Part of a small language model's weights: rotary positions.
MLP neurons of a small language model. Each row is named by its layer, matrix (down: output weights) and neuron, and shows model dimensions 208-463. Each number is 500 + 25 x the weight over its row's rms, rounded and kept within 0 to 999. Numbers have three digits each. A neuron's up and down rows have the sign that makes its largest values positive.
After each neuron's rows, "raises" lists the tokens whose logits its output raises most directly, leaving later layers aside.

L7.down1031:569515508514513480509486453516518475478427520516502475481510492509454453496471481513492532474498479525501467518493532479503539459476499497495498475490490478483512475525510499516495490477507493535476479509534471513525495541473482530535498532504447459504476520462484500494525516489506484468492482503509498540477497451526512499480477520504498539511491462532555489499489478486474502541466529519556463487527483505534536470454521461535464494502518466480518468563513523474518475553499515472500535520491569480503510528489523476503479544498533460505448515514485496488503501491481497515493473482483496522480520500497459499463481504505525494453470495495503556500502503524489493471495474486488484496488506479522539481485501486519525478515560495502485505529498478535565552502498460
raises: "kins", "ler,", "ters", "ards", "ock"

L4.down883:509464476492473523457501497517479488461501506482518519464495515483405508522489467492558496473514462480472496534475538523487511497434489496493514498526490442506505545491492538499439468505520478516514529476539488492500501496502455530532508527494525517540493466526506487516514479512491484480498501481512517489522519517482511554502445462527515533531505486454516504479511511494500494479498461496510471490512471501487513524479465499486503544503493525490496523506467490526466505492523544505530478525500483538484523490490510495499504486471462513490462515500479488491509506512496521535513493452481509494529529503505475476507520534520496489512499503470489477467532518481490490512510490456504519526502480498478495484533488516455423515509482507493495529496495535485519465504474450
raises: " a", " an", " the", " she", " her"

L6.down1280:510491531537512503492513510497515520517489459479524456489520556457483526521506506500458493442487509507534512503533524486447479563501495521477488516470553481531486482499487507477442491486539531486508520499478495496539486522535484527478518476501513499515488509518488520517528544484492484514550551491497502473501465496478493532501532536484531527502532494451490486484503523500475472455513537569517520466511496493520467514541516486476490512504443512518492487490523525563497522486476459488479478525511474464434485502471513477445510478473497486473491525471472468464510548481515509499501486487510460459458513465472511507480559488459503515534547472483584508516517535465485510492470463489459486476517482503489509499529464515508518560492516491523489489548526496524523502487516477
raises: " they", " she", " he", ".", ".)"

L7.down58:501472529516477486517491462498465489495548490490503538507514500505446477483519489509513479501475516515518533493467507503517489489486519492478503494444519519486502505478457497508485492494440537536478511489531490482529539521520475467497473473508540510537486486505505516524485490460462478509501505550475512485524495496519513499486480468510501489469478475494450500557509508489522500510491515506495512495479500482499506544483498500507535476507459525483521481456480546466526518486435451526524481546457463485552468515518493511513458475518467485507475467502508490489460479513525525507485501522500503508494501519494490497517501472457498511452537493491504540494505570487488456513487554518504517496480460513510465495465489512538520565484518472521503524475559502515520501531509567
raises: " later,", " out,", "ted", "ly,", "ly."

L7.down490:550462536495507515491502535486513462534519473467480502487508483483429452492506496461517515486438493470495506446493481539489529523495500513484493502520497454469480477494479486464439518490510465481498459484477468438488501539546516439460502509499502476498530554473517544521541497512512479505493482510499515540501489489484490489526475462507496488492458499519531485506492526499510483523474480519526498514489494509487502521491506526502508516484507499530466499479481508498477505507517503500496451458490511462519503535490569485480510494484442488469463552495456485499514507514477523506500509480505540498494492496506498493497516516493493466474533521475482511521504463481515517491507473514512487510506499523562484493524472504484478545539488479494473511532511523490533497478542464
raises: " it.", " it", " these", " the", " some"

L7.down237:485503527523535474474520494513552484475488477453551551475506527488504531499497484522523504536477493548507532527529534513503518495503483498515474494483471520477498445506485492492520498572510512456522469519552520469510504456478514481502510542484542526449490496496458519480512514532540544506521518538492457499518508492511436485502465495444528487512508496509483523505463507468484486480501511485515472513548496518460464529483462512548450508477525513526526531495516514444474516491473481490507527506501542490504474498501497459493478553521541516474473489508544462464506464495529516437506506482540512512480498536521499481529498505499537492478507494505493546534540500487505462540541537501488519518527510460455491498474509510477515533522497519501545530515467537491537521462474495
raises: " [the", "”", "\"", " our", " ..."

L2.down270:539518521535513504475491510479464501505508522436466457538496472472466514497473510488486514491490504485515510496485533519532496483485497512521437453510495454500477474489519457473505506538486462499494524463497502513491481517534501517520548503487485492503488513448499498525508489466447463461501509546491505500524474483536509478479512472488489527510505491473537519502504437487500435486434501531532458500525467478529512480518537538500482490453501536475470499491498532437524503531544539513473478471509500539449561511459480506484488499502527499479469541480445540450528508457469521471462498488499513516477515547482501497546507498436480527502483530488493484514543520497497521530502457500536454491502469516482528497525492502490510455511492488507491495529484478506499485466507492
raises: " they", " there", " it", " rather", " he"

L7.down1057:519526528501463499508486504491492521489542487468500490494522495550546500505495534508512515500490477495529447547503505490452511466518521494482518487498454536472513501504537507464548484494499509524483528548496507514529478496526486502495502560478511506459521484517515544461487486514549512444506520488482524512506499492535525480506440537492503485524505484481521503487481496529476486466500462514522519535472513498526504498485495520509450481496497503556498504515503469522492492465525533491487520464469498486485473513480482476520494499523492509496494499466480513487500505490528477564497472481532495498530499510486501488431541477536467480490538508486526499477475498493533522535509525513472504508507475505480503492503479492470466517499509514525490488498484427463510522522519516
raises: ".;", ".", "e.", ".\"", "es."

L2.down286:448503514507569507522533489488481545463494442475484510501495499526595517494522498460513462542502548456503529488486528473469512528503527484518527480483493482529508477502475545520459497548518509529530543507500499517494502523488452488516452528474461481469513529510482495482508525483512466487500481518481524488456489465558445537505501537497505537494534500532488531507511505462478489483504476484505510510499495456499471537464493535483492516497488502517501495528506485534481476516499514463470541498499538488495522535482502550520488482507501509499502453476494484495493501506469484448521515488494479482484493486506538522480532536480482479452522494505456514513464521479484510575466503454510536487540514530523487504478540501507470529463526531503520489500502524489506465510490457
raises: ".", ",", "ist.", "s.", " her."

L4.down291:496469520479471484472506501517538516506478506490469482477508502475497480505488521495514546493515541494519490509519458506508532512505490464497506466500438530481488468547501459545479482531500461488526468480538497529441503514508521497504503510444495514510495492467472482523505518503486509476478503566512500538513534489512475444429488497509475514510499564539496433522468500529503463522484519550492483510502532469453490502513455513529496469465524516529514488502495523500547496512534528474496529478446540523510485504456467427475513480512474484523505505502458557500515505465530522492503477484499505514515474516499515456500516500476491480483448514502477544512508484508529513491502514529467532528512498493503462487513465515471485504486522485498494510451457489474576533510446435
raises: " [the", " our", " we", " every", " your"

L2.down102:497477497470496515469475512529504482496508530503515520492468483512447526479509502496483486508413508530494509538459485505523484463530488504501550529483472482527530466461489506470533472504489520475532484540493487517515518498473494465481514623471465505473471490488496472514475487462560498501518523511514484520499500520490504462511485441500495487507463498444535507505517509505496462517470482461486483537491474474478508484532519487554521517497520477503482486482495501480480512512458488531504480526485518509575496491477503462538500491509499525480496533528460499470445496513497516483540504526498401519496543482501518530486512474467521488488516475528509533474524524516497474470493517460546557519462499461448527490467530538532500471529508523466500532496480521506463512488516505
raises: " other", " others", " therefore", " later,", " its"

L4.down949:543472469488511497467503500469521505523493485527495518509534499484474489488487531468528493477491504519478535491520534471507526517488520513531532463471472538466499486500489499479469555517486515535533499511539529477480495519501539494495518531524514504482508538471497478496493493536483520494498467541484463492472483491480524517522542510496558477533454485440500495515517508512500488558430500498454508494508454450496513530460513485520511468481509511515515513497467494513529498487470529493527460510514498488524505519472477485460494515493516498500517457469486508501466513445531443525477499490480477529459557385476490490506442534542481506458498483499483518485550511512520467453470457495496488524524501495556494495460535501511514505486532501503509496481511507446471522503505511
raises: "s", ",", ".", "sy", ",000"

L6.down331:515478481530490470498525493537520490498499535470460523476490480515446490512527487482539472484485499522529527503502572508460503485491461488500472486496508461519457526493508500484448514476514437494510519493486456551453567539536511507518536472477498518495541497492501535526565515527519477522498487457518513526483489509476490526533451490514502508502513482522511520506493512474528509511473506483517513529489488503498491494517526502540498521486509499527494538483502488551470537481598483468491536477533509468500576507498517497521500482489494528514494498471511479527446496496485485469518507479557542546514520507455485510536500507470490511496506501461473519514530509515497553513535448492536499526534452479507492535534487498512501553507511492557455488473495495485514536485507523
raises: "ify", " them.", " their", " it.", " him"

L6.down48:523514470475445510503519487546512532452512505508448503490534501500549532493496461515513496478511519496470472460553524491552460487491435487484545510515471482494506498503481493484468519524444477518460491472483489485458502506520465509542520570469522498483521493510463466491515545492474491490501535485500496486525491473484466528554546493465483472480514510511485566481504468485542521483500479465534470499466516504503482484487468511520492475499514499484474484491468507520496457510488468505512535512474540473453557487476485475514489513511471555513516558504469490494484519449491495465557550457479535476512495499503431475491516465539524500495537520490501508544476498545485468527499531510548460491513469516494475540536513472483484532481494495472514464467499512513490501489499492
raises: " him", " him,", " him.", " them,", " them"

L6.down159:531516495544489545527524485507476540522516502483532496495536496477456514546502505485519481507527555522467516503501516514512472482512439493457476488468472510477482520526512502467467503510473470468515499555493519531522490495507479505526537469509527488488557520473486463526502490497516423489544509484528518495478519488466521506508502521496539497507518508490517492512515510461491507453503482497482493483451490535532494527455516466488493575472482478473485525537481497555473470546531466507474501514521488483473509483457474525464468511490506515511499511489463467490497540514487523497439534481427478487497518487479475465521534557463523499471548474501483501539495504499513500485509504487526494505537480476503470514566508476491488531508518484512494511495506495504513470477506444
raises: " he", " she", " they", " it", " there"

L6.down529:526500515535455494494485500515492477491547524490475497505497476470509526470447470493451485526493485476479477480476449483485481486497508517532453516500502520493512452491543451492504483538450532490462467535476550502492508476516491495518446503461484457501490499513514505507508526508525472506514504513514492528536468470476479549533455507500513554508509501522518532458483525456502467527476544442507466495517473510464471499516518502537510537515537497530517507522499506485454503556531498491527464517509534494476543522478451448519445499528505536541527475483495501525449501490497475545504464499511521474489516535539483477519478508526492473473480533505515500511507518518536513520512529487497487480493493490491476442489510556479517503474480533457420510522483524531509537492495493
raises: " which", " example", " whom", " latter", " whereas"

L2.down1113:488478525444515525473509492495461538498452507457537536488505499494452503547509510485484527556477473512486526486502439502471492479482511480505494482504529482527513481500506488531494481508500474507486497512509512492584476513495526496501547481493458511499512478488508490515514490520484470495519525499541488474476492492532490477508573530489471505531525487452490500519539514471500513542516502495506535521480527500492524494518505495529508496514446478478522535501501474486522483496500511518514508531530545477484481488489490521531467485582452494559481448517548463492539496504471551503484540490546487500494490460474500511519477440465504502480469496503505439488509516481468479521507447491509513549499504508471490471531486548490532462483479464527512519488450538496473482498485514
raises: " he", " they", " she", " it", " you"

L6.down976:456480460485560514555513508505501474499531476517492514500524481485457500539505506475477503565486502489447531514505503507476491539475499541502508524526476492515476477519535449471438477493477485472525500499470535513502501458484460486489477507488517499509523479516504554511495483483490515494532517496488517508495470498504465509496488498514530571515496514485475507481500499492499513517528483487502528491470457506496491495478510523482508482527515474499524484472494520522570534506485497497485499472493492524470491540539475504520509477529526521520511462475499423485524474510470512523519438516477484511472501510495516456540474500492525436508533448447479479460458491508485498448508476501507545528533509551525484495503473488484505522538489503496445493498504482505485496471521526
raises: " de", " d'", " des", " du", " Sainte"

L7.down1185:534524485506527557489510486526500490490502535490558538460489520503457498495507520445488509501453494486466479484488506555529500489503558476504467490492502508501489454480478522470515473464490470500515487516463521511482511526495471462512491521495525523513504511451506480520508457473529456513497518483483481530508497493479506466504516491488498496515496506477509493488538506504467522493449480532501526537502485501515474550494501460513535505473529512463452514519513513524523514501465486432486443472494481501512488511519513489472476517500509506519517516486475528500536528497452519475492537512508483478494480460492497543553486512521456485503492549518494532476470502476489525517481517484551505511493511521474521500525545467516525482505501491513471480554520469572491461480520490
raises: " many", " some", " other", " others", " any"

L2.down1026:457482443568511524491510474476490472522498478480488513502495485514408474506492501515535501503467538528487515554485463528463526505508495532551499507453495510483489453519501493504525447509470533507456479488490496502489451475481515498534475486475527474479481454508534484495500504503528506481518496477470492571503490489494477480502487533531527537509499501508438508508507475487468487532478510499457542518510545479534531493492511477534547491511465554506489480497479484535555525536508466497540522474515528516510500469505496466540521507517502450544504501544546496481504504485473494494494512498483514507504504509511510494482479503505472497516490517531490476490532519507509532514470523536512448518515546439457509525504515525503487511505454534485524484475524509513460522482473486
raises: " same", " result", " country's", " remainder", " latter"

L7.down364:528513459510485455501536479499493449492469516530476501523486540502470503572494497512493501522472524460497512511501469478501545444520483549498497513482499547523479472496495483477522545435495454516501531470472489531502508512472503510523544481492519473526501489504505481488493516472542519468537482497520517516525495519480486524489473455487493470531523493469535504505503469531488497486543532498503541493500478525499496521472507523513462473504536494454507527481495500501514490490480499546541537507506469477538478486491486496492490513509509500522518502461535495471478463493526520529481484484492468493526490503484462507574525472480555459501469477501495517515482500484533482482543483438501499482490521503526538487489498489487465502496509484514486497484491509491505479485465495
raises: " of", " Of", " Child", " Council", " Bank"

L7.down68:489449482489524484515473538500494523497485495464481505523525462498509454516509468447493517532516494484454490500498526515491513502508491537534457511523484486489466470464494460475496534529564532471489520520546495498514507450514471469440494482484499492515511462510486565483517485503495527523516538454485549514521487529505536503494493486511524526470526514506475452504483527524479496523482481512505516466477440499513531462505477509479456445484504524469508537503486496512495543481482508447449446472514514487472504506512501491542536458538541489485465461494521485498532477474483512529500462521502515470471453519524541504502473507445515497477497493482488483485486463536501499518516459493521498535511536470492452522539482515492495509480461499464446458485506506484488533509475504
raises: "ré", " Sainte", " Ré", " des", " André"

L7.down920:530489507526478514462471503524483526524513526480449498482486506487492489529479510500502489498458480460541492503520466512467466481482520549528509547452547514513499521489512479484501510483478509500526549520504494551514526447516487466500500480488501538489506499513502469524493482503487492471535483506468551500475515498537496524505457518515583481503503501513456458502537487528522547519562492482464525476500530495493497466473494533472447497506521486481511486533496512500533479523518528512525526528527467584468476518521483484489521512502541527518470500480480506511512485520477506508509485500498485463500511490481523562509521517525531479459483518519520477485466520503534535510553527527511503492485476476519515450478531490495527519529479521500493446490484486492527551480486517
raises: " of", " by", "ious", " Of", " =="

L6.down1323:498534524502470517504478492471489478531469471509527470515574464489554502447556510522485490545501516482518502462524483508474484522485478491520540516504492482497505469469500483495473523528506474491487494501486524484505483525481452537460483530527567485517500483531552542490483512476478498483468508512550484537537508496471444499489474456531485559511495497484465438514520484482486497528543464548514485511496484498471515547497523540517502515451495495521490483507521502527511506508526507518517516487473518474506509484474521512484468499565457452506481502501491472507467472515447509515506480495544476541516521507479445493509492537455506485466465487507493491547466513467489528491473456494508524508465529500516515514505486489522499510489490494501491512505456525490518465472494476
raises: " they", " she", " that", " it", " he"

L7.down857:463487485477450483496541435480538519497512497497507473450510490510497504486473521484491496442490472472470507550500506497500504521503559529507545476500531514498492540524502514514494526497489530515487491482501507547505484459461482468527495497544434501474541523467492513485529488521489478531459490504486525483506518450506501485481475502479515501501523492462527499510504510499524487482528466484502499503518494486533528485498493481499475504497519495490485516514482521480442480477499514512490525529511545452507495518527506446537532435494492525451449532526441497466502455520519505509473535535489532486497506486490476490496538507476516540543472445487529516466533471457523507506503473503545502511476509481469503504492460487486482502501497490505552509482521522566505542522469505
raises: " whom", "'s", "’s", " whose", " who"

L2.down665:509457553463468516522486518529498502503516499451562535524550505483424498466498492492470521525394501497474501501471509506461487522518503491502505545451468511493530454494519467487479497516475453537495486541486506479505497463535516490491511550461476503511483525524538513443510495520512537498446599478512508490488477482491492464541463506533468498530484478452530526526516542501462567481468516513510491475521451504533496465513449497554477520506527501481490493501488531524489502512573491469482490491467560497508483554489503504526509526488467536470501481510489515493447512493492477539500514495513501482494483542502464474483527516486488503494530502537503476524535477518504512491512491538495488470496484480463521534519464488501503486498490499515474527501489514508479480498497469
raises: " including", " which", " however,", " although", " but"

L7.down179:526479525468501533465495453510555525460480486448501522527541501504443481520495466505517534496507502480521517489516503467494503502498468472457474490486522481523475491491498475504455488525497493478526521509525500488510539489451527474491494488527507559511497455537510466502545479491510492512537486485497501475491518500528511502476569491527546533507514464489491502489480453493504527525487472483516480497504520467469547494488493539513497531526490497495489469524525518534491523503534501514543509497530492518551505477536444488451519491503483509495490528499453470465492478457486537497554505532520506540502502479428503538540504519502513479455550484474501505490523558510468490475516459503527541501477464530452521468553507496520473514494482495487487483539541452486500506493468511
raises: "ing", " it", " it.", " it,", "itting"

L4.down86:470514460512479542488484500515491482508490530491505490488512540505497506456503524488503494495501516490485447493516462524490506493470442497504475463483512512555504504480531498527499468518534516490501472494528487489518510445510492466519463497493491533465509495477458522519526526482519513477521480480516481536516503503524455475534505500470485539554475448555511494491533480485510450491510504500473476509507546516494500556473535514491481530464518488494518523509490553473478548512499546541466465485571525504487516508527524522480498520488554509538490474498502476472530467474464468473442534506479485526501482471487501537523473525487519492482542482483477533534474489499458505501447461485492524483534542499524536529504479487504503532515490520515479492484503455496507509557530481
raises: " athlete", " athletes", " Athlete", " Olympic", " Games"

L6.down256:522491514475491475466493515499515513483447504493537508527520506522491538531517520546498476504506504473537486535478482511513483458517490529528466501466521500541507508483494526502483527530476492485494482506472513516531547500539547492483532561505504488484529474457496487498501494520547502472485470528518465448548538458528492487550516505541468532478517464448484487532520500506518439470497468526452505495491479537488508453458505531509491505503513525541506512498482472520501495477491485505493479538451521515529510495529515527539496508482551464480516522536507504534481480483496514522506468473504492528485522537485510523477492487477521510514521511446502470458484518478460479466466459497521531505492459510448469528496438520491463525511487508491510484534546507492476527503481528
raises: "\"", "Th", "H", "W", "L"

L6.down572:538521498521539557505539529489502525507480519526487521507486459493497533515499510482463534464471509494494485497468485519499464518490506491482489482484475491479497477475541423490487513515475506507476488514459515493563472530510467516437490543469504499497502511494490510488509548446511490504492531506513488514512522475506507492443513469501488470507440529463545516486485449439518506535536532489526459534519523490501493520506533509504464459474456541483478497539512503448499445506530492512499506509492536475480480485492491463477502480524472509482480503513437489511531489479489503487501489462508476455484513521505464498523539494436544500518489503484511482479473526553476475481525541522495492510522473532530495510523458500507561510509519481479503513538495502525545500502497501
raises: " they", " that", " there", " he", " that,"

L7.down782:490502516493469491514489484499454487486493481464486473466497531493497455482483512505464472479469515484476485478492477479517507461481502530484524476482488494471555476509514499491503547507510493536467499516472496501464501525500516487521514467508575542528540494520530525503496525491483499541480569460545526484517519527459468488522483488488482503483475484467477493475509484502496498497510483468501484502561525506473515492500489445513459524508455520505489517504505529492504449514479490499473513518519462476484522513517450523501487509535546498525493510511498496469492451481492487523496486516470489460515522467536432522497464531501498530504482517496522504548485478485479492519487515456516479546533506532495485494542517517529516516551425485474502495490520531475502503478468523
raises: " them", " which", " them,", " course", " that"

L6.down391:521486508530499488477499498524518492516480497464506485463499504512447490513526494504509588462482513504519501498472533499505527498510502506510478482474464481534454495511519494478451490454504497468516495522510447489449488496502483461492497498516503551513554478507496491542542528514516501508513488470518484506479479489495465504500467476516501490475492492491523512494512480471531535544488457482523472540481458490492509479500507502468508487505482524530502495509519502540479507513510529469528522449476502489531519504482503522474498514478466526472500536514488490474499523494447515494523504501545563544524515503477497534491484517469509467453505493486505502526496480481501539516516494499546546528493428488502507484525503516497524533517522491461451465501513491495492499473507476
raises: " it.", " it,", " them.", " the", " an"

L2.down681:460499522503520504467505502508526498513526545550496490547526501528551490466513500496507472507507476498471477536430481489484556471497448516522516505501524471497539507476523523499527467483495445494523524505526543519509479512502493471514485481487459481515490540485502532496516446488543497495538465490516555481508503474491467510500485536578486492446480509525474499454502504506452466523494547509528516520483503501503477494469516504517559489554524512532523500548462470523500489501485517513499493489479508503490511466496509510514535501470501468500492459567504551463533452507469486490523490492514560461499469504483521515505478494477517521504549519465491479532530477443492509465506483517506486457498526523467497530448472497482471494490520515543515513514456527485455505471479489
raises: "ives", "ivity", "ives,", "ian,", "ason"

L6.down436:523540548520494544484478493521480513489448469522484491496467500503449472486496500492459534480453491519506513501461510507499456508515483505471469495469472478501475504500541472494416466506476518471512524493542468519511447512501482504497537509510512473506479516501511490475442528500514474494473532490510503503455457535509451473513492509536507539506471475468517505455517532465462521516478553514515471533543495485525498522502486510477480506497422474510535506502485500504519493494541497517528498490510492497480509512507516486503521505487491513490493450481438497460499535503528489515477601462494502494505474524531490486486533498494520519509508508492477492477487537516486505511484512533511490509487470496542525466499516549534463520448501467502509493567524529454509483511498477
raises: " they", " it", " there", " compared", " she"

L2.down1200:429534519510471516476535496562499526487473490553498523496514474469487491481476440531534477476467503510520470494484482508494531503487535530508541502530493483484534503486500512537498537556473454450483480512524497479519494489494518526468533506509533524491498462486495505482523501540523484516522498494503493501526521492462479517446517471492517484487498541532500495485472509485519509482499477553512531496514490431533504515504451497531469499508459505506495487490461483489520448472480509542491544464472498491493499525500455498491468525490478515584534519484483511471524452458470528525531503512511491481516533485530483524526546477450514513511531493499516493535507504535459498479484505501526513553483504525538497491507544486504522445515482476496532492494477496472499498488517509
raises: "rup", " Sup", "rab", "ra,", "rat"

L4.down598:521565480517527517506500533480522498485503505508494524522517543490536488500502511475436527482495495461512526490489509557518515537511490494483528516501521469481501488470531489461474515522484540477494503513492518481567476523481481542513528501529525520507480511495491504487557521471497470500518519496505568455513510478476468478495514513523500501513542533498497482482547500506518494463511539525520495469528500485543479508496513482446489475497435509485447545511481490527512475516513462505435483508497516494484495516504501469493465484527510479494494500501514514477498496515515536516503528472495457514499486470519466478477511523518499504468531521507489504504509498532465477503518499494501539482533510513519513510495488519537533494499476488500489516506485519476459518491477467
raises: " they", " it", " she", "ever", "oc"

L4.down364:519464525449470521531482487527507500501517506465536535547544482505497495474509484509456493518403514514483508520494489511460491530522481477500486530476484503474536479493518495490480483495483498519478494547486496458515485460532506477472494532449479486497489539505524513448526482526526560513472590487526518494494485489517499461509447491539449514522492456452529539505499527519470536503487512492503490459498434501526501488511446461578477526505547495474495475504506526544475503518538510450493481486491546493522478576476509520532466526474490522465527484497497521492468491507493516556520520480506476488504488514496461483488500517480503505496516502542488461509546475525504507464483502540479504465489485481461515516529474491502540469494501513462495511516489494527477493516491456
raises: " including", " although", " especially", " however,", " whereas"

L6.down1329:511484495487510501521523476521479526469532512536491459529511502527466510539506450516491503515519493514469504456510507505517498494464471529560487537483529457496540500478478505464507490511479483491499512510498509489564522492454527507486493508525528488508512453484508503493550455482516515527488486530467522508530496509514459489464505499502491494535511512548464517493506514523516476517518461451494475529495520461488538462463472506514486475514494513520491461523497536487529514513492485474526467491514511470501472529514481508492483504510492470490497529502517547480499508508467569487502521473497557518490529500515469482503504515484510515473492532483437472487537496529501517541523479473525492487520489513500497518486504513488475486551467489462507554460507502503475471468487509
raises: "rant", "ives", "rators", "ration", "ors"

L6.down679:495484528503477515495448493525536511559469511477501499459501447541455513501537480501486548481471527476505528503499496509512532478473500512493492483521476468500445495492488484472453465460483475499524489475504482545468499515514505502509504482498526532516548501481545552510510519486494502493513505490533557512473500459500502508500467494528503514475476520514518497511521502494528490525492505492500467542449456473530509520510490512461484523459483524513514528533522522523494495465535504505505530447523518489557497479506512510506456475470492535457463497505447513519450476494514488474540492519536521557533522500452480549500503476454537495494504486483539522485525506463462535515506470534541542552504474496485518488560513507491503561511503515483459460500494533485471454482482499
raises: " them.", " it.", " them,", " its", " her."

L6.down450:461455502484523457540460516461567520532502524531518510507484505479458532512495477493501510498529488497470468486446496504518488478568536509503478523513517457500504446495453515500541519503504499535500515508495500498502498507487496529483514447516515518497484532501505526492518501488450477512518505486475458518503481499521514506477464538481458463509517514488512532530498499468482507493486546509496453466467556479488529497449479525484494533489535514508451507507498553491514509489501505519505507473492486543467512481474526528567503514504518510497511503502471489502485505538503492482465522497467494509478527464513487509469453451508514489505511502501487547529462493496474489479493469492487500499492473518485496489489503487503476523470483491470544510504552467543487503473497485
raises: "mark", "cot", "t", "let", "ston"

L2.down663:504509503518448481501474468519530464487532464479513447479517530464477520493471544510535460482480499494503517475465527538513491517513519488502506512486494511501493542520485507521475493506519486524530502525497460513533497473466555520515517515508487476483522498515501494476550498476526569475571490530485538507455483439544524498497498476510495463495490498496488532509499479486497474470432524505510510477482509488494478484474509488494531479524531561501468489501472498483494520487521504506523484470519524500448486470509504459501463548461485495520440517507480540473436526488494510499488522514489535527515518463495529471510510516521552536527533554487480530491537545525498489515446529497475461514476524461493487491545513484517491508510530521483484493492482510492439482501475508
raises: "le", "over", "s", ",", "la"

L4.down1327:530522499513493528498509538442505508528432483508484485478549491490373464492482511458507520509475509489475547487502509491501466552456507531502489490487505488489470468453505501478489474483503493464524503476468500542497485509528564483519530503481502508516501526508503481500496489485508419477480503515484475534481517495492494529472507499461482504503516468494544488503495477467461489491506531560498489530480456516475491527505484502456496493493465499509518488527494471500484479502510479486511490474494481521440514495495488507482462511499446527487487544484427474487519515480502570507488517506503512485494511503484503497466493526435495492513501509489469509510514515496480497529486471521529517493540472449509511478489445477508498469516524493504477540508514488470575490465490424
raises: " they", " there", " this", " it", " these"

L2.down1307:494475507525545504491499533463503498485517495466467513448478521514459495524486482477496466472545525518500478476499529505520501540503443485502496540512464499508494540525473506462500458473518492542519501509497507530479478486516516506495486487480484480528516556494527515558501524506520492481468472467526534434533467551521535505503481522514500479525514484514467539500508496472511493473494519528517476508480511476548489474491540542516481487513472490485513506524527499515492491512518548504477526496496504479471504493484461495502490443516518504530485466487507492524489501503503507453503484483482498524525508482519513509522553497486498490500531464487517514517523498537476497489530511506486509452496521480520506496487536519501510509468499486492512467507485504456519508492467529
raises: "s,", "s.", "s;", "ly.", "ly,"

L7.down193:509491490488463516500533499466517542467546522449539496480494526470502507502503534465534493484470514495525491557470486513508519509507535492469490488483499507519496503533505500470477512542522492446530524528504500486528473482517529513458491474504494486498535505506524473437538485538543483499553519458518527486475539485513496505535448508513484500512497516516472530441503474483472495517473488541500495510538476556518501493520511515488496523523492467503524521533540519517531488510521500449462472502527526487490465520535495507489487459496464504494523486519431486485535475508506473539457473546469526462507523476504489475478542526474542455548506501504509454483478515506495540507474502504474529480505498532493479489503464519495497527480501493484499460505502481477481561477498475
raises: ".;", ";", ".", ".\"", "\";"

L7.down627:501527514496491484483522440485477506457509493513487493489497515517430503480493508509533531539522484458493562510493513519489474542551477475504487498487511472507527542497525500508486499515496499507566510480481557489519504502498502491502461509474471502448507516490472455534472478518465463524524480532468529496534476502505536497559453489500511505471517507453504506503507471470543494477469470493527512521503502487529536494528506487473523495514496518483526493502482530520492487564535512463446566498495517478504492505507535480524499500474487459493528505437512498518502503486507489544533494453503499473535538481457487492473556507504473507466517473504537506485520529519457510509491542512524488512478509445511494514474559492517498555461462492502523486502476462509515478539480535
raises: " town.", " town,", "==Early", " nearby", "==Education=="

L7.down1313:496483512483480535541522513479465496507539501511507497487514465482534474498485496476450508479538497490522493488522448513479480495489504538475480556452505482473530542525489460513473526484444548544488490509511548531504500495505479504505448510460517489549504502519507482483499537506469507503532545468499481498460516458487476514546444470475561511519505500529519475513509474505491533514556517504455499451470436491515490474479479480495494456530503510500517481526503501482478472516469538495485469473531519520493505516482515486500520513510514489499505552463532480505461522497530509515500495487464532486489535547504458482510511475511484523513525527512538528488515519519525483509485467543503478483468503496490511518497459484452489495532513501475516532528491511501517524509439536
raises: " which", " whom", " whose", " latter", " who"

L2.down812:511493487483517510515540528469532509523514509492531498503437524488376557475436479504529479479499518453525484433539495487524524503500492477498529504519518450478553453479462531470528534435509538528451491493510500539471491504504479486489484522483502499504505504495474503527480526517502539515484494515456528500488540498487494501530498555514499502548471535507479499548523470482527501492487482531483514519525501501511486502482512531495517472542536509493480507497488509525543517512555499454501442512501499476510499522471493508489484505530496507533529522493513439474453536488503533493484502540433545525499503478560450496493519516492487493486509522478486515495537492535517522499539531535475500495501491494502478503445492489469502462470502521492512515488483487476543526472463486
raises: ",", "s", ".", " which", " all"